{
  "num_attention_heads": 2,
  "num_key_value_heads": 2,
  "norm": "layernorm",
  "norm_eps": 1e-06,
  "rope_fraction": 1.0,
  "attn_scale": 0.0884,
  "tie_word_embeddings": true,
  "init_std_qkv": 0.0277,
  "init_std_o": 0.00654,
  "init_std_down": 0.00654,
  "max_grad_norm": 0.5,
  "final_lr_fraction": 0.0,
  "doc_mask": true,
  "dataset": "wikipedia_en"
}
MLP neurons of a small language model. Each row is named by its layer, matrix (up: input weights; down: output weights) and neuron, and shows model dimensions 64-127. Each number is 128 + 24 x the weight over its row's rms, rounded and kept within 0 to 255.
After each neuron's rows, "fires on" lists the tokens most often at its 100 highest values on Wikipedia text that the model never trained on. A number after a token or word is its count.

L6.up831 [162 149 141 128  96 161 101 130 106 153 129 159 154 183 115 117 134 113 118 177 124 128  86 150 116 131 113 166 132 138 154 100 103 140 105 119 104 131 141 153 145 159 106 127 117 174 115 103 121 133 165 177 112 179 130 152 150 162 160 159 113 137 115 102]
L6.down831 [138 149 106 114  99 158 123 148  99 140  98 154 128 114 140 138 116 132 125 141 129 150 122 160 111 131 135 105 124 142 142  81 130 138 154 163 111 153 124 172 141 126 156 151 101 109 117 128  97 122 130 133 150 201 115 152 147 136 158  98 143 150 105 101]
fires on: " V" 37, "==" 12, " P" 8, " G" 5

L6.up832 [100 164 179 137 109 143 163 121  88 158 145  92 135 145  89 125 155 142 147 118 129  87 151 115 110 120  85  91 155  86 136 157 148 145 122 158 150 136  70 123 144 187 115 132 129 147 141  89 142 155  89 127 118 128 162 102 113 112 144  83 115 104 131 133]
L6.down832 [ 92 130  95  86 125 138 126 135 173 142 163 105 112 154 142 121 128 138 127 187 145 128 130 152 163 155 133 101  98 119 154  93 134  73 139 133 116 139 172 110 164 124 136 140 147 145 122 120 124 129 148  96 151  92 119 130 102 131 163 189 137 137  90  81]
fires on: " a" 22, " and" 11, " W" 8, "==" 7, " |" 5, " black" 5

L6.up563 [179 136 116 116 142 114 128 190 102 136 142 156 148 155 132 117  79  87 123 131  98 169 126 147 138 132 133 135 114 139 108 124 164 136 129 110 118 128 101 125 134 128 117 136 125 113  90 133 155 135 117 140 117 166  66 147 121 107  99 126 169 142 119 130]
L6.down563 [132 103 136 154 128  97 129 136 146  96 129 140 141 164 114 118  95 127 140 125 132 134 118 141 112 129 112 127 155  78 143 140 132 112 117 154 127 145 124 118 142 102 119 102 134 171 134 142 146 138 146  99 147 138 143 101  65 182  97 121 148 103 143 111]
fires on: "-" 32, " L" 20, " s" 10, "am" 7, " l" 4

L6.up450 [131 151 191 130 100 123 118 161  94 105 170 128 104 118  79 126 169 129 123 133 147 143 134 106 148  91 109 139 100 133 168 110 178 119 142 155 152 135 143 136 103 110 146 118 128 138 118 168 146 110 104 175 136 138 144 153 158  98 113 132 103 136 108 169]
L6.down450 [102  78 170  99 136 143 154 124  73 103 124 194 146 140  94 165 137 156 138 154 134 100 132 149 121 150 122  66 100 111 149 124 142 137 106 131 108 123 138  86 136 131 143 125 134 147 139 149 130 102 101 158 124 173 113 129 150 114  98 163 142 174 141 122]
fires on: "ri" 18, " a" 15, " too" 6, "'" 6, " O" 6, " lb" 5

L2.up420 [104  99  79 123 149 139 128 113 132 149 134  95 126 157 128 176 115 141 151 164 160 120 105 115 142 137 115 114  95 151 123 153  82 169 104 100 154 137 123 109 136 147 108 141  98 151 152 119 161 141 152 111  80 157 114 127 111  89 145 119  70 107 129 117]
L2.down420 [129 108  68 137 138 141  77 132 151 120 124 120  98 140 116 112 109 166  86 145 147 160 148  99 151 154 112 154 112  77 166 111 167 142 162 130 135 109 140 111 157 125 159 112 158 141 134 154 115 109 105  78 103 165 131 141 116 147 137 135 144 119 174 103]
fires on: "g" 35, " year" 8, "," 8, " ag" 8, "le" 5, " |" 5

L2.up576 [126 156 160 109 133 138  90 175 128 146 124 138 102 144 152 125  90 132 131 120 123 139 129  59 150 108 144 121 129  94 138 134 153 117 128 145 142 111 172 127 120 121 131 123 134 131 135 140 135 128 128 126 145 142 157 131 108 119 120  85 137 127 150 133]
L2.down576 [138  76  82 132 167 100 148 133 133 134 151 158 170 110 106 120 147  95 140 151 140 115 124 145 132 125 124 106 112 115 154 103 130 151 105  90 122 138 154 109 114 138 177 126  78  90 155 150 110  97 167 174 144  98 106 112  88 124 114  99 101  66 133 130]
fires on: "y" 16, "er" 15, "ie" 8, "red" 8, "ced" 6, "en" 5

L6.up448 [ 81 154 100 130 133 148 114 155 144 131 155 134 144 137 114 145 164 157 113 133  88  77 127 133 117 106 140 110 179  79 121 131 137 104 115 117 114 105 132 113  94 131  93 114 156 133 104 166  93 110 146 131 155 148 133 146 108  84 111 133  88 109  77 159]
L6.down448 [107 151 197 104 112 110 124 138  93 117 119 165 171 139 143 153 122 123 103 124 173 109 130 135 137 140 123 128 132 119 113 156  94  99 132 114 137 143 114 159  98  94 149 139 131 110 149 119 114 136 145 139  91  96 166 144 139 110 143 131 123 108 115 106]
fires on: "==" 29, "ur" 10, "I" 9, " Mor" 5, " tro" 5, " resp" 5

L2.up556 [113 159  97 133 137 145 141 116 152 127 132  85 109 102 183 161 173 120 113 134 150 128 118 132 137 179 136 111 162 123 110 109 115 136 131 120 108 112 128 138 101 158 128 101 120 112 170 121 137  91 100  95 123 124 177 162 110 123 130 118 174 100 116 109]
L2.down556 [174 173 109  93 117 109 110 123 102 131 101 121 117 102 130 142 141  93 115 158 123  99 106 104  49  93  91 141 186 112 112 113 168  92  98 132 135 155 131 133 147 114 147 158 148  87 154 108 109 138 117 139 153 136 131 136 181 107 132  89 115 134  88 127]
fires on: " |" 17, "ed" 13, "ain" 8, "em" 7, "res" 6, "ains" 5